Part of a small language model's weights.
Size: 5 heads of 64, MLP 1600 tanh GELU.
Architecture: learned positions, tied embeddings.
MLP neurons of a small language model. Each row is named by its layer, matrix (down: output weights) and neuron, and shows model dimensions 48-303. Each number is 500 + 50 x the weight over its row's rms, rounded and kept within 0 to 999. Numbers have three digits each.
After each neuron's rows, "fires before" lists the tokens most often just after its 100 highest values on Wikipedia text that the model never trained on. A number after a token or word is its count.

L5.down824:474533526510470463419443494464422428565429449466546523565528589405489491458541632553552565432485552515465592454582592532529541577460474511563538556502558435435466390508439483499449473484484508506556446624578495454395538457512566492477544452606535523498559531459478527495496464492470429492500476497623422538523467467401488496498521559494501398570529448525405512445512479516531512527532501510493450378510482424495458545477470452556479464370497466452520573471606475572462513477503524500573460430505519376578495401411464528431550475517580534500465554492557403437517499520504495602532566519552503491507524501533498560470509540509566524526481453438495499518468370434507513473523450514531519501482560538535499506491620478436522466535463489511495551573539558578462448494489558
fires before: "9" 45, "8" 12, "0" 11, "1" 6, "2" 6, "5" 5

L7.down1096:460540480468476423587545468478468501464573437511527480480515480472510532516534449474475539520499472416529481396474487522507543514475459471500517403545513477458497513445428447502560514460571427436603477504469392506421377455510528510519520472543477524484409474609433611538471473577484460528515484526417404427439480417498558453539542525501446550424433562569520461547504499510450601405560557466506508481589528521536416570387576525440549432540550452513411530479455464564511444508497511472503508571452505513452523409462556497494438464620389483515455515522479525428516545466442556542540551584611538462517466609412507557641449493521476534519504529520559506490537487470488483510474488484454515412517555556470495517502448511480553430478414571504495543475454485448445431513563501
fires before: " |" 47, " \"" 9, "." 5

L7.down606:429600444502519505475486499456603484519503582533526592503523476499515532462543520421537481404504470501485496534460451427442532484514467520490456516598501433651537579426583477500548508436552537457530494499493497542496464496565389490388481535571508405426549462513426490482479382497462558482465445459492537446477467447563471523479496565449523512455502520551462520613609468527456540516563508547486483415442437535512551491463407483541513501529425443459489495510581604482490533465491508544589482509459431519532505524539541505511584492461485600405551470518519473531445553537568445505400484556454484487543513477612518487480479566496443453619405423448515399474393488497482434440575575578527471525551487481500426420522569494522456514558481488541466571581529512482634498503481515
fires before: "2" 35, "0" 35, "9" 15, "1" 12

L5.down509:490481437507435512556514475489518458411512585482446482558549490437536550528404512474539564493585575494475444491515472492485428423476512459467506539479491502511449536505548547462642480525566519512518465533487631569491451463514493525485534498560479465518494491448540418409453471547478484406554478499585455536491451483586594408449578376653418587461454465528458430458495500532492443441462555538494534542470444518506536482383501554469511477413420469532457470408555567566585482521446426465578505542517505503384526475514423462528471522584510440528469505512500491406544442451417541458504408505506534474543522598519536434486467589446482460433503541472522499586585464405462476461478521461540428552527427485513499527396558483443513485459499530555494579433536509558611496519489604
fires before: "\n" 79, "|" 8, "-" 5

L8.down1269:433437497489527519609478497558518405570440501498527491521586517578424580485575484588446476580563441541534678494481424395525528538534464460438414493539518513525486516491373588542506546441463511495487516481528492513486448499546513473508468389464426460506569493508501516497484482489575512536457503531399473439533459512475576577498498505491552466477503522505519552578436555414545607535605466586526538383429469441580498504448553436546487409525454474563505442542501518544483449491462436509507502449525541407492420434459442478562488497463466501533496513538444552553511569585588522488420568393415510449513519546498529589506517450504452461515529507519492497499419470417492487533498448500511454574547440450594536536419564467568525438516505552451479525458444547456450541578445472
fires before: "s" 79

L7.down943:480545473424388519507484468568518540468528531505527612478460488527459491469581494474545486504481544491530460468523456463439418544411555501479411539510483539465464462500425521480524535517589579527475515434639435626467465525493491393480495490496541504514450524385534482501440573586497429461527409458469629591473629609502624536521492488501513468494489475415505396498476500526478471555566488570526532432495545498489444550490446433572577518471472487517530479486450505504497545481544578566500483578508531509476491608490478482601482438534599488492445384536564490523538566479584528517505492454514427567429562509549510383476391508539529576551465532460460548500570497516465505545528484551558491510444472484549505460515455446534529454501507411446526412453627414446509487421496498
fires before: "," 42, "1" 13, "2" 9, "3" 5

L8.down544:422557428591474517479529505508503526495412536545397589564513536400514451445464459471522508480430532429440524442646420497481444499464488524529456460514464517485579658381472389466406484530429548514472446480521523602553440508527543514577511538492518526501479499529526472484552500469509526545454497452458494461458604461397525492482547530509476494531466555503563578488436497508490417488512488530534509500437365591450516448454457452465433564653529526480583430557493484564516486505466536489594487443494578496440453506475524456548453557526520534402579478527547472538472551525512478539438503478479483507477529502377482477444514502515498402463528534456485485466533466413552611442479531553536500463618531438469485475496497556513508536586578512494491473476529403550477582517452517
fires before: "9" 21, "0" 13, "8" 8, "5" 5, ")" 5, "1" 5

L5.down594:489376490561528632436577470527509535541541461459447488395560447487428471575484489633522532363493487532518541486521494545502536518463552529478461483490542497540503402509468490589503443449516476466503453514491441477471520535462463556438393584482416415479588506502504514467431518503544535480489388515532517541538415445473579498489545387600512516560514597515478520469446500457452539561487512378478451441570480543521478566460618455532466586430506573421507483477553417511422407446506426512542568469535567428537535488541511513506511521459571463473469551445579502450549517529473480468397502497462459512498463582603530449421547479449535578488443515473475456607528456479502563455434411479475487518567536599535511534503520486465547504562484520538490525594466528581470547453484542
fires before: "0" 36, "9" 27, "8" 9, "7" 6, "5" 4

L7.down389:523502551553503520484428515432508485482540498525441554462473448455639506510498522519468489482522529488496402615476484497521538500469452507456466479499436473474535441469491491529505485494461418524578502531501478570509535558566524527569429480411500507527506570496454457518561482538507495691460530528478549509470474400552533586418566510500453451466467504569496455470506612503459489490495561532483453546456516530560449418452561539495541488403469440489521451546478624468523560446499548503523570517529436510392461534425528431450581483485564528520528478512521498440517544348439479503441604473479454512488572477467451469476448561573561507479577482462592468494398539466518449508476490458565499401492435487466447482511495448404533464481439514494614423577540508361597440456515524
fires before: " |" 29, " (" 15, "," 8, "s" 5, "u" 5, " as" 5

L7.down659:498500516507518555494472546564464436505501491509396443447561545472480487519512457586557578464550516443549573478484482545489467508539425507543514536466457417477540409519515568438537479537412470392481547529573576589565467537531550484538493422541458596467497575596413495500511541396477604515436486358538497550504566489568539461563410433537481460527521428541416470480496440437429477510571533503509564563479521557520449408569493486602487411496507544564459527530384591533502397516557523538487446486552452423507426439517569466523524446469553533517518568471417528418476528519532511562503493488567480566545525525548455505432440473492456556555458501543497486430482452528469567452546586554458530476462408461497438494494485474517554557488511585506532432505515416565528604503509542
fires before: "s" 50, " |" 6, "}" 5, "." 4

L7.down240:488650494509567537454463525521446540554526558467483503461595444462466516556411519535512492590442418576500461505477502479492412436448430540480545552488500510588476477486521446517456482431526515485504468348519390560502518515445544454531547490525581521512456511557579528478482483558467486441453504520514491541542528525451606535416535550461448539478501517477553497532535522481536384508482530475456483542493567495411429530503558451455432531596510483510518474523538495584534460528501503403553575506449528463554587449521553421495540446436495465353484585501521424437537508508531469559596505547495481455561531534429630553410440511488456475443416506419513485422495505562540540443562486544507433513530503529512546467429446494440428582512586420421511467522462497475529518430372492
fires before: "\n" 60, "1" 4

L5.down92:407540434521401432542452473480494498606414452516480484483507562369485525493524404479499583514532542513555498566369492498569470470490500417460460508511554460440553496520514450504439501479525545531488467499554483531572597522453455523476437408401501614404531497509550565647499455466507464498506491504529442518526402500503502496470496399558449499484526509499439433543496446617568477516457493504523399482410492454527541566498421452568502434565448416539459429514631473505551462430490489516579466574539481470474488524511526630491506525425509484546468510493516465457516550546532486513496553550426467455525544476548375578566475580487531540540501521484506549495507512416523454522456467581475506499455541514543531470409563451584544465511539429619541542530517512424519491433524572
fires before: "-" 31, "\n" 20, "|" 9, " " 5

L8.down1419:507467469410408497478543515512516467490448569449544465559418516477538372559477451384513453589613434490589484552479527540567535515580492542482478510553459595462455532483351478507455535545502499430492506434509505463550583448469512524445519447461546503403439429515446505543437524517579448490491461473521483433515402497445494555514521513524493532532456502462535500529492574425524454575472499518586578504507485545519545451547508520566515555461626494461540584504500483588503514484542576462451487498466490440516456487459545382435547496592562600512443406421462530472551552477481542469496497399475532459580510535496535579520512451504430502436526536597429482490384463452495421480552426410595541508435512501567550538486479465560493534488523466443475509554454508431526573455515520
fires before: " the" 28, "s" 19, " his" 9, " " 5, " World" 4

L8.down776:470537470502469464485500558449475481469465445449524436386429552628442568502410569421521522438458422482531462556543565490487435530448491523481532447424402459498539479505472473481533531486491492460458562456474558451480506561492525448493496558539481592601441617505426548507600563449548510556489491526501506588518463498394528455490571596536372505526446507470477407443551511544492508519513580516471550520551523513501493572525554452502467515518512588450475567492415514545463457529501458537464527423492400499541505530500399426447475470581554417442447493446436555508447569462502490495508322502514472442502528523454460498451495514598575554585590527486487528467420520543488491518501449611459556464460570413540522537538438410497505464493500468472379528494545469516587635491569486
fires before: " |" 37, "." 36, ")" 18, "′" 4

L7.down658:604547502547487520423523531555446501537430456479406488507589438568543596566479555490509590500534555439451570455494449601555531506475511460477606519535507515455484467516528452523556503489570536489622465538585462507504493481534421486588513497470488499474475503523531478408512411403547535514461540524520543581530439498534533557463562504493521525432543479483639471503548445483514449494401485491537490493473441472358488465484587511428507504505511634452643525491463499452543441469475463481545456526493491423543542526386584545474537500494559491452450432484474477456511611388374534561560490501420498529563441409521446612562376506536446549457539545544530463431488476472436469552503442529509448471512568535485537468481404453469494492470499508458435559526498452523593498488525493
fires before: "|" 31, "-" 26, "\n" 13, "1" 12, " " 5

L8.down1196:523548444509428475526527500498491554568526472577538504562519530466401452497532536395458517475501425439555482473425569600499453462508471507533506442531416397515548494459447384472418489445509478525499547496554454525506540518432499468525499520636534404504509542487509454498499530608466502340577573432493492414461494475570507493549416555557401526510483576511527494503615501535594541462497533456559477546547495469482433469455513464529490534599514482529383466506525498471568448483415529440476456421468528500408469522460613499486437525516495455540468504571496464489501548464364441466561507495501546523521516457464467408493527495514492555494605559444585496581468541511542546453509554559543482484522516544510551460537416446565476516478593428548539533627490473493516490499464509
fires before: "\n" 70, "." 6, " in" 5, " for" 4

L8.down1056:545443471481518489567631515385571468450465512579431460484562601539450471534492511618417460490595487548534493390512485502488542307492475529506601477529597467526527499449498479482538446460523475490490475612496565479578523551567600458523475512552549558470567580517445500462470546392536514523443430511513500535476443450457533428522452447435494489571520479442497648460551486454571471523585491539483501570470516536546474498429397445533529533473474545379552501509555480448517458477496465538490559547491503518456534454534530442500461612433491546519509410537456578477498452524504487447461399452587520495456513566528486493491507484410470492491504454546502479486528451510514557486546550479500550444431480478525529438503550529534539578459416584536536469600464478506501511450439473
fires before: "s" 27, "\n" 25, "2" 6, "3" 4, "0" 4

L7.down1056:475409483581523433525563544554574430488501489498510563426466554491538448532478456524471439456416495393421446525548493560463529502516509525509395545513514455505483500470560463529461586554518439493458468428422447358492529548381498476403419551511502494451525504532470523455525532539580444446423536440415451392466393549457579406523504509532448477521579627530563514574480485461511557454511518495544491476544532488570435497520485496590602486479505570449493478561513519580530538510454515528462510558506531501488464540524478460464403507555461444463505465452520460525482504436519442494550511437470470511510489472471561478503506422479552535496495559588445409630556568504482575497519481478462538516548555595470413539375485434447474497484516502449459616527483587510528589495480523
fires before: "\n" 22, " The" 14, " He" 11, " It" 7, " In" 6, " She" 5

L4.down1566:455581559504543535446515414611496530482451469503464590480591434535462553526492523478553478446396518570460429458542406568475448484564522480525529448532532415479516426556525418484479475587524655472489538495635432420461452491561428506428561548502521513391489526482460508497521445492484491394475493485481492563521363497530510479436478545456538552532531530530544516465512458532508415418484590414450485496434417542536520551434434491537514505457537448405538585503585551442470523532549507455522450475524455504514492511582589509429541490549500501490429539495428459522451500544560490611501624520518413475425543488574579499455494503428446570487459508508428496460573526523496461418418491517430433541516471587552547511468478489480560491531560451481511525586494445548519417493465512
fires before: "9" 42, "0" 19, "\n" 11, "8" 7

L7.down112:603603432555575440489482555499417469525535579502495493460598504439609454554448491483528588505430561568489454526550507532492462530561452489497545478417466542546564378465523544515487459486549546538460418520474450496451484583610433555409471502503505469464491526454441472499489510398481475606439533421552468509459529552527605551558503485412547580488489474548519370556524530517531454495480514524538445460546567577462461489510566508397503504462455534485468471524537446443463510492569569493515542469500523393499541494376558471532539451443558510543521608442538516528441487488464474503446512535531451435487495463512391515448521507497533477530366572523548559394538504563526509364515409480491502433512459519483463437471426537379529541442477488552477471474603577614522572450535537
fires before: " |" 32, "\n" 22, " and" 9, " " 5

L8.down1226:450552466505455458563502436534527487547551560550469551427532511457595490572538525534418454536397481542419499593567456524527421421526506454392417480503616469538538511509553451430582573474498445511505558485499422567436462454490525529573467543489478497492533382513512545445469486485517483641484476432487502507403462481544476462500535461517518570477497560517597439491542490512586449510561495428535447585505524462546459546577540492416484497557437500556513458439423441434557515470512633504471499539490421559480527430517482537484370468507475494503504458466489550425507508592522494506475485510534489508479509527531432510460515484547536380534510611437452493477460543516590439499545511463495533469483537516490475566481485525559555387488433536551589506458540578564476524491504441
fires before: " |" 27, "==" 11, ":" 7, " ==" 6, "\n" 6, "s" 5

L8.down721:510438527440437430514402430515571502313396549545525487506464526479475506487451541510484530533401579526460413446539441439503525524487380401527454505524486483463532465512473539542539593564550510598485517537538510608483547550481537413490579517470502457507545445406505499530407478544490500511538401428501545495442446467502479497481451547487586484476537387519437474500488496519461559550480471455562473473476563508457421527504534454544513508540541584506569502528495547455531522405534557551533571563417473466487503553519545485527573505553489504472484504460586600538557532507518476483561530475536508569567565593485405482580492491498513527592514510508424520529563587499480506554496504560534419547547591481489452492452548572442432428422489594517507484479445496494492460440568464
fires before: "," 54, "8" 6, "1" 5, " |" 5, "3" 5, "2" 5

L8.down1253:585405506529485493465491506504375522482521462559379508460482530375494506482468555493453452614422441458455568425599473559528515485467456602476464483550500539486501408582529516432585540531531466526531544460518506516508487540499457472569479574416475570454509468521547530548503468465465502497470474486504447537418451436530395504496491522514495421493493490443537615491501503419459544421473520424548435548544409456524416546481479524464455393512523499502580486502513418506566477513452460491532606493493412516542494510531543580504519533555430554599484428484472511523497579552544556524490360580438434562547503496557471575521527505429555375526470497522465530520626525463458420562478481502447486567479520533545459532583529465552464615476567427519454528570477477475467500476527512
fires before: "|" 58, "\n" 5, " " 4, "1" 4

L7.down599:520479546553462506543529503411579469469545521503551524506393483588531500513501520542482412484488440519476519475429586411493547542478474462474510503417505525546456496458463567439476456602445506524492565525532416451602538418471513548506489554435485491557540439496582479485519444478594505511452486494508534527474521462483566523499493519505437518526575401469365443480438561468382519456575492494472595519439563505606547495505497508530541487565565526535485513508501426599534506418555396524561411495534521583603518495426454445456538472560456453555522375558503430410557512451460542539473590498574494505503431477537481602591455510527458453469524387465565486466507488510489426521535620523575401553565469449487572478503458525480479527494547531532473421576526452606466541463549529
fires before: "1" 16, "0" 13, "8" 12, "2" 10, "5" 9, "4" 9

L4.down39:488466469487507498433525444412509593430547537473504519582444489472484589516496501504533457451408572409507537484552490513598458423505539494469521575502433521627410454507441532545500453457546429542505493572571496567487514552476447491580508522540549440447525598450533508461475451593509511517494414480483475468489460453481430509497528492569490542490479494513527483534478538502452353408424490511578527496482474514353469539444517461572482417447423498473528451576445508521521545477437534492500569403436419426504558546455518498544532559557489542489509465492440477419541519434448672581460492487480453444457467481468580562542522432523588466496476423539566506480532460494436423375490539504511465548505533474555483513490509506486462437537492550443479479490465509562512508516528579
fires before: "|" 57, "-" 15, "\n" 9, " " 6, "|---|---|" 5

L8.down493:511439467453486579604377447504542486610538493594478564560534563471493574533495500572527406442490460428498546484565503397497491421570487493579498522512486448563492468383466460475550594491452537451486474581573477580475516458528564556403484445471500445479448439571498541456525543507547547522547467568429489513496566560468421448481521507447582468508543448531482511485453466527460460456605504453586537429508550562553477481408500512439433416573487492483565472475338544417509515557526474648469425522460589486491533502520570513522523491486515473550535527548452466416480508448383588590500555581562473488485457471451459534489498374475517547449466502478430451553516467469571529490454476458519476447504504442613510526477479509476476531545513589532570439532498468540374517568548448
fires before: "0" 14, "7" 13, "9" 12, "8" 11, " " 8

L4.down693:509459496497480460461481446512576448557528606528575447470528487473557559467593573491485530611507490489611524507454429440524491426460587469492624488503538434485489498512450543472539481476446439488503392487496531521503516546520428460480584501458493421482436506445482522477490461506364556450445503524465547445513422492480534533514479418547494436641517467577464513587548563556477533467513537443635443479487456480500506495478438500397487529509513439506471482461515509515563505461465610494536432553450517494444514481500573582480488481492470511431453523493498485378497444604568405509552526566487462432562550488506533540601562490439488464589475568407561543575451529551507477373607468461561543515484526525426481478439438480535489537457508560482462493523433471508581431506501539
fires before: " |" 33, "|" 18, " " 11, " (" 8

L7.down971:457517457485486519530472556525525537498591518516535481481510459529443466532492409488451444531444413453449547494581423473558515434528389502497564512512403525458460444519401546450441474568555522541521505492474432388499488593387529460532552478470576520483610376485534514554496562536458514431524504458566442562485522482448530517450466526540464403517444582417544522478570535411543611506448500563441494404488492484456438561541547469587499474506480459452520444500445477408546495490497528523535565431504585517505462494491480467549504473547475589514472440552489495536628476556548492526492581570468573515513581504504429557471526551435572487459551482451481590437475519547492475429444475523521411564468426509568497467463492491542430495519443413519566506512573539623501567371541455
fires before: "==" 36, " ==" 15, "s" 8, " and" 6

L5.down909:538558445509478447486496490576449521455475550481586471537474503542576541540516519545444512509573496434522394549512487487479450439542441412571471512530528512479535525445394529537472527543408565495408536575559490538555543490434437441554598485447596550442552507472547523471527457623480487517563522574460504473592482511352495505490583472505394521557496490467494571566491538470439396474521546503469464521473416505509573528409530555396419524489403419468600477418543431572551524560463423605538455535433397512445491606480555467476526519514542527479437478467388526479507561473544517500427428501528511562493494480442483435497477461475493463538571520553539553600533510476533491486563534507529529570546498521615432476516522552501456428495521365469443525541460618490513457438498488
fires before: "|" 62, "\n" 13, "-" 10

L8.down917:381407580541544483457513541499594473364509439526462629430470476504470533539518562525532536387571576534426495442495599495615447429495527562500523452493528446508490434398468505454412445469430589483470488470502417487532467541573494501555474578493490462475495498534464546502497553495426530534428519509570433514490510609437481437442501453439534494585516508487470490406463518483520544494486508507544469480474446536444469404482470454512422621402534526549535461501488517487532493555505511486475509492380483481533448496451527513513430532505507494531455579426472574613406515559510498527483546516497476618610502508613552501529524598499547489485504456533596508429481444498576532435450416532453427532534495524492569472521532477453551466602630480449424528491452523542518482461573497
fires before: "9" 87, "0" 11

L5.down126:645523589501494482491540595405584511501489494557492460500535520434467571403501573538427441593592486419426600479554493535456540521557495549487487505482447463594491549395472492484446444469484435470437462528514494448408538445452506462450562503495543492504515424532515520497563491512550441542477454533477520468547460584450456576470574475527599477619499540539497564521498462531447491532475509605512454571554510476429414472471489572480426423475519478467568434485535488426497519488452539525479573575506448532452498529464457482472500419491437528426518470574490502570498492491487511476580478477427467495461440513512488441578532583476450504496496626353530513500579486409440503517431631577370471528591456409474588469511530519488495442468472526572514448562474397412497488465528506
fires before: " |" 23, "\n" 17, "0" 11, " " 9, "5" 8, "1" 6

L4.down1391:539513452499520527604490448433513464525438511423472461492543541506497388523493458501573487488542474514476437492564527511534411453430476458571506525514466483526531531481460405511493518491480506562540540474602481549546504470461496552510553565483510525484559544480500436531461511565436512504590508475455499476601412510488665462493548563514431521553516547469511471410530439484560384499581498520592487572478511442443554519481529536424539455457479504546464418490446526526481436542397464534453479462509484477404523476415502573495546581534548478520541552556318519456540527479477568497488518472526549463481523647491504534570518490551524426478544508517535507519521557409535530493472565464512559535492407449546506454497547502437483457467493505531458505474491653403470491487391509
fires before: "|" 42, "-" 42, "\n" 9

L8.down279:467495456500599535416583516573521554554603473502403563520451426478553510562401472456499593536607607489478488550548529500510480447490442561455458489552524475507492547521406458538529472483571486541516479465461538624429470397462586534412452541485519523592491508521476472495518551551455562461578481543449489524580513519566437557478477429550517451551526435488447479521490490541461447471528507529450521563508506541535537421503517559376558492527387480500423448473487424583541479543446374570524615557478473536445456448460580512516560546506436520528466481515522430491525558489409402475597510481462521512540535526450535479580484394499431491507488448585555489429563547526450538462494505454450492460492456559552528470475539450454520589490489403520412454498503507582595485438442418
fires before: "\n" 51

L8.down1528:400546482518479484431553537467517510507518471568422416462492564522450498458535510439505551542514444486544425468445527506584518404516471417523598453573486435428421461531463510594563468491545537532387501501443506437406443370494418485565470482468500470541441445417606527523526496525512480579460502573536534466475511482548481455581592541559491402525454481541462493520487521412460530506574437622444516478549457519438510508589461465530521439549568484421424473408420477491478468518503570439525572541466556620547521584463481448481483420598510428550538464483495426517468520427463516560506494533511592563470492380563467581496516501547544453495542454436593491465517512425503503474511491487491440532651554509432460501498523508479532571477523511559561440535446491499468494523452608
fires before: "." 19, "9" 12, "0" 11, "7" 8, "5" 7, "8" 6

L7.down1330:508473461420512413468474526530597583411492396548541505627494478540510519476511552497588548526524564560537575555544434475583409441541492523514505562583445529533425539454577436550461495519480525523507522578542475543441541448545438463542491583477458476397502423457552428470495391497460588539386506434506441461502533500544516470507465379446571445493507567501537504510560494525498466494549583471464396541458491522398480484516499504478511473493538534503598502483587480480487485571576422419463478481430541495437559539439491476467503516512491551414452440528372490499543492488411463516430518526499543447569483584541437612490434475474516491509437408456521496507428565497503439404481465604551568551557440496555494431472511549400585479533505444495477544492557566507559509481571512
fires before: "|" 33, "\n" 19, "===" 7, " of" 5

L8.down1347:471573452476498436516454587593565567562501459411516431442567469470614549523482454500484542424494516454489468543528522503468452497414529430515506588514530502448445498522422482457454417477531444518547534509469531462536530404493551541527472597427562413538534577498564475428546550456554502518449561426490390486484532510597521465547405425555517541609412445537454493496529437491485529566527523455622491466404526525511509462448463540549533460638529455521486467474553438461531497493512471575437465502466416515521502539447633568585415396452462531566551504469459437469525473482463581486497515531477504565502464419499493561557418552560475481502482507517471455469488441470461464540503561466469476574496536472500481533456462573474473512513462567567530484488502514509500478588597569
fires before: "0" 36, "9" 10, "1" 8, " century" 7, "4" 7

L7.down1100:483447437549470584421588478533475460573495491558569563502527511540400436532459485520492449449444447528480468463447533441576553513475438480568484485510442474442506543551577462481463477517562448444492434530522468503452614361520412493509497599439510461532480511486570483454474488473514551498575518457642486348487456527496514493501513562517560390518441455562518472518477559473488457549499567533574486425501532528447507536558546513431466514538550537495442457582430566503434496412422596536469515581581580551516427470511572458375581579481511524464474530493493531594550502540456425507520561523494506564462497430442544530503537476503430488504506539497506475563542491504477532531465603501535481484550595517471455555385452417486476425476443446536544505526442414533411465542560501
fires before: "." 38, "6" 8, "1" 7, "," 6, "8" 6, "2" 6

L5.down665:520459515507505575474523549530482431375554490532502521544438534483481561529603465555417462536477427449559541510563482514492586460338488533495529516546479510521572520438463481486503482582530525476507554463480468514546537462397468542319585467504482525425481464405439529625502566512518531471491446530455465436516426605484514548605473492534405539617534455466515467506525537569474459497581541520467526508538513485462511563536567399420569466577444495462521509481512467528509479505458507544446419519402487699460456503452619483487535556462484478510431488455554525478442594543514447510506498429421429424517527427404566493468589429536560549501485420514493511491416481512450483492493465540448575494519540533540498550503431546488526466444500523558440455572484570525493547526395507
fires before: "\n" 69

L7.down472:442527434526553499384551524623482441528466434505457516522556473545473571558560472570515434517486444513484496559546448476558541458501578489528563514520494514481463455442480547546406467421469481392395523470491565503462438441474542524534537500461443485443486564575600544436517452542627526587544485486439501431490436535379506393539578453596446480513501521407443506500502489511568527498546528471487466475485542590507486477460486542462522488566555526491511468472479489502421436452477538511484525516477617538544459535448429486573550537553476462527542485574501481543578513555473408554505504560473504535449552443394499488526514484495536548414477530468534478583448567458466542492517488500480529430528559462548622558458452468443521513471562459528523553548506415574354494464426590
fires before: "." 39, "0" 10, "6" 9, "4" 7, "5" 6, "3" 6

L7.down1296:582403499485463403415553463510566550480528487603464495475577581551500437529535500515518479546478545541451428523525464451486533521542596495628537505430495411476475484384542503430530579544461475501540538502554526500451607561434505562470462572454528488477492515479474492489500478417436537527502485527506540526550495446442403462534466490534534520475472559444569566478520468463549524500501415576451469501585489476507573463628431411448490402465539462560479596466455493493469493596469505552422582541547474530477489525492431505512470543343476576469565420529520602547478561529541499574515513471468537532467470493507540525545508351413572463524515534578446580516510534427456538531587521500440370528471441405458438486494488551537428497487569491465446427584481460453531459470508429
fires before: "1" 41, "2" 25

L4.down1591:461529583514487498457569565471474493459447528489325555559507516452541464486551425504466509464464534517545474493551520515539487470529516572615497467477462514515513531512497452372380520491497564452531509482536534469459491448484575445502570436472499501407469576456544511530504517504501505393518471540579460540543504488528359526522511564479446462609483577581423481554402460575474518479516452483533474463618488478431551445467459526445589542382495504535446485486545500570418498510477523464564465483414520420433382564549493586480568463485581476442400495575481459437526452487469461630513555369492432586510437512548504399531562561563570488558413479496575513486478536417556525461490448519562398489534559566537537465452445508621595484534541531493476528521625485496522493523500530
fires before: "9" 49, "8" 16, "5" 6, "7" 4, " " 4, "2" 4

L7.down1000:448427501460454493390432455428548466583532528407467449445493489515580468541500481473486517521471469503475457527605527451579586505531478560469530554531428501403525534445446527492462550422542504547605471508512496488473523462490483454549419534390440568484452519569489493523443643484535542548486598509471477520526448489474531505474537543596495507526489431518518562586427511514412482508541462528681462588452396502514434448500566385486560477500532548487540412559542569505562506439465489490433533471531498474425523492495441472514542493496487456533518460461560542465444517589542508460549531463511482542453490457418536540450413529433479555499568541450539461472481551492544569605497520480406419498568577445446477562523467455492467490515604486542602516570523446550391560466499510
fires before: "9" 38, "8" 7, "," 6, " to" 5, "6" 5, "1" 4

L4.down136:496471461502531593518441465486544403483433431491578453444525470502540544604488499464552576552476473468518436454546505417601371504525520480488457539535521509441500512505427454526655607429537436537467467555514559506499526519492518513492545506507487485473544504472575488463450487472446490496503497464506521478462444518421546408512579477533348485526548557467433460490543531480514476452493560446510503531366535489490493563413514525419487387518527489576473391470397515481509473546440515539442559475504369502424554442569493537616435560528569387514449464522436482469544547410534553509439468435527483492493527542440461542636535480581522499502458547487587567534528509390492465533531533560562528474492452412530525543415518462452504492459544447505510549481541525487603553473466417
fires before: "|" 40, "-" 23, "\n" 16, "|---|---|" 8

L8.down569:566453516473499541445599549457557460451487505524496401506427451465539479512477444450444434554498389481480503531449454480390554536447499550504448510379561487491460550603560453460429436601510414498506501531564545526542482487549459525507446472441476563424578480582506580529528417518524487516523481453546535540511509500445417507551465380560511543458468501485488465566462372451463427552582500447523642447462489513575525433424491463502456509568437477498533472485469405491531481503571448551494471544487585481473587504496509504524435513532478502558491510584561460558437524536463499559442553546564375498501531510483453521600499489564483419510510467471512402416520485462421544532487503522410499506529514548590583434568489538461428543524518600423525570605669515472517541547468549
fires before: " " 39, "2" 7, "8" 7, "0" 6, "1" 5, "4" 5

L8.down147:542402552411480471563432453456508480553514526507466483526489580507498517579472464502515441466531455502526560490521564397572536474566514500428507598492536618431497441507454440457422573465496486489561498502455579551512480482518621493528489439365455524489562491476494471540551492551560527503490496523432507453572418516431520566533516538499426385495369556440576495487528506427519486433584396539563519391445526409517543584518467552595531438540528506473513477494489492501550486574544554473509545485432581470541440455542453501458458406486443468529532548528479540495574557484511440497489469444476595415450488486514590552591569461435406485508536550530435585439473446484532449509616498523440471556505500477440466573519512499611527468413492580447593512498571440483498589440542496
fires before: "s" 60

L8.down804:550478410561567519486468516537437562505491441529414503469527499595538511421494425537462490507501572404426487572492529532492474561502493476483498535480501452422599352514482544456599492458570469527505556444485588483467527441512479477522497560468528480591481559510565477564477478486484558580485478542463474480480445424591494404518439540489464559573496479485567500514544515551566438432393488458494482496541508440464455457487508540412508408478540476453525587486502513497516531486484350570495492456510448502464458462488556509434520456500541525504477443493483356556571502492550646486456557524449472507542467498574600559615477518478496566496458431386512489593425535433511580489467523424457438545553483461475437487524458522501510461535491522527591584529515528468569408542561400
fires before: " |" 31, " was" 10, " (" 6, " " 4, ")" 4

L8.down1109:454518497503589484541463474543493438405377596443574446552477533551552507578489446451467530538471518473496487475538502504491551411549355430541544526466555500445632468457393531548501492481476485504498525486511536524474541544441600390490449499539565468471491508605432457399435502433523583507512522495582504514496427496463495546490461474553454479537499501479535456497437540400405442467447416561450472502406526496513502486584411594530524568488521602541516496454588458520518597519546434594544416567460504484494503413501446558546452580508432521521556448504462535529457540567501472453561531469587556543520471497549471487569490518573513492517566538428518456464520494641524520474476510424480497525484436492427444503519487541428463445455540598535567442520515539484543505491481435
fires before: "4" 14, "0" 11, "2" 11, "5" 10, "6" 9, "1" 9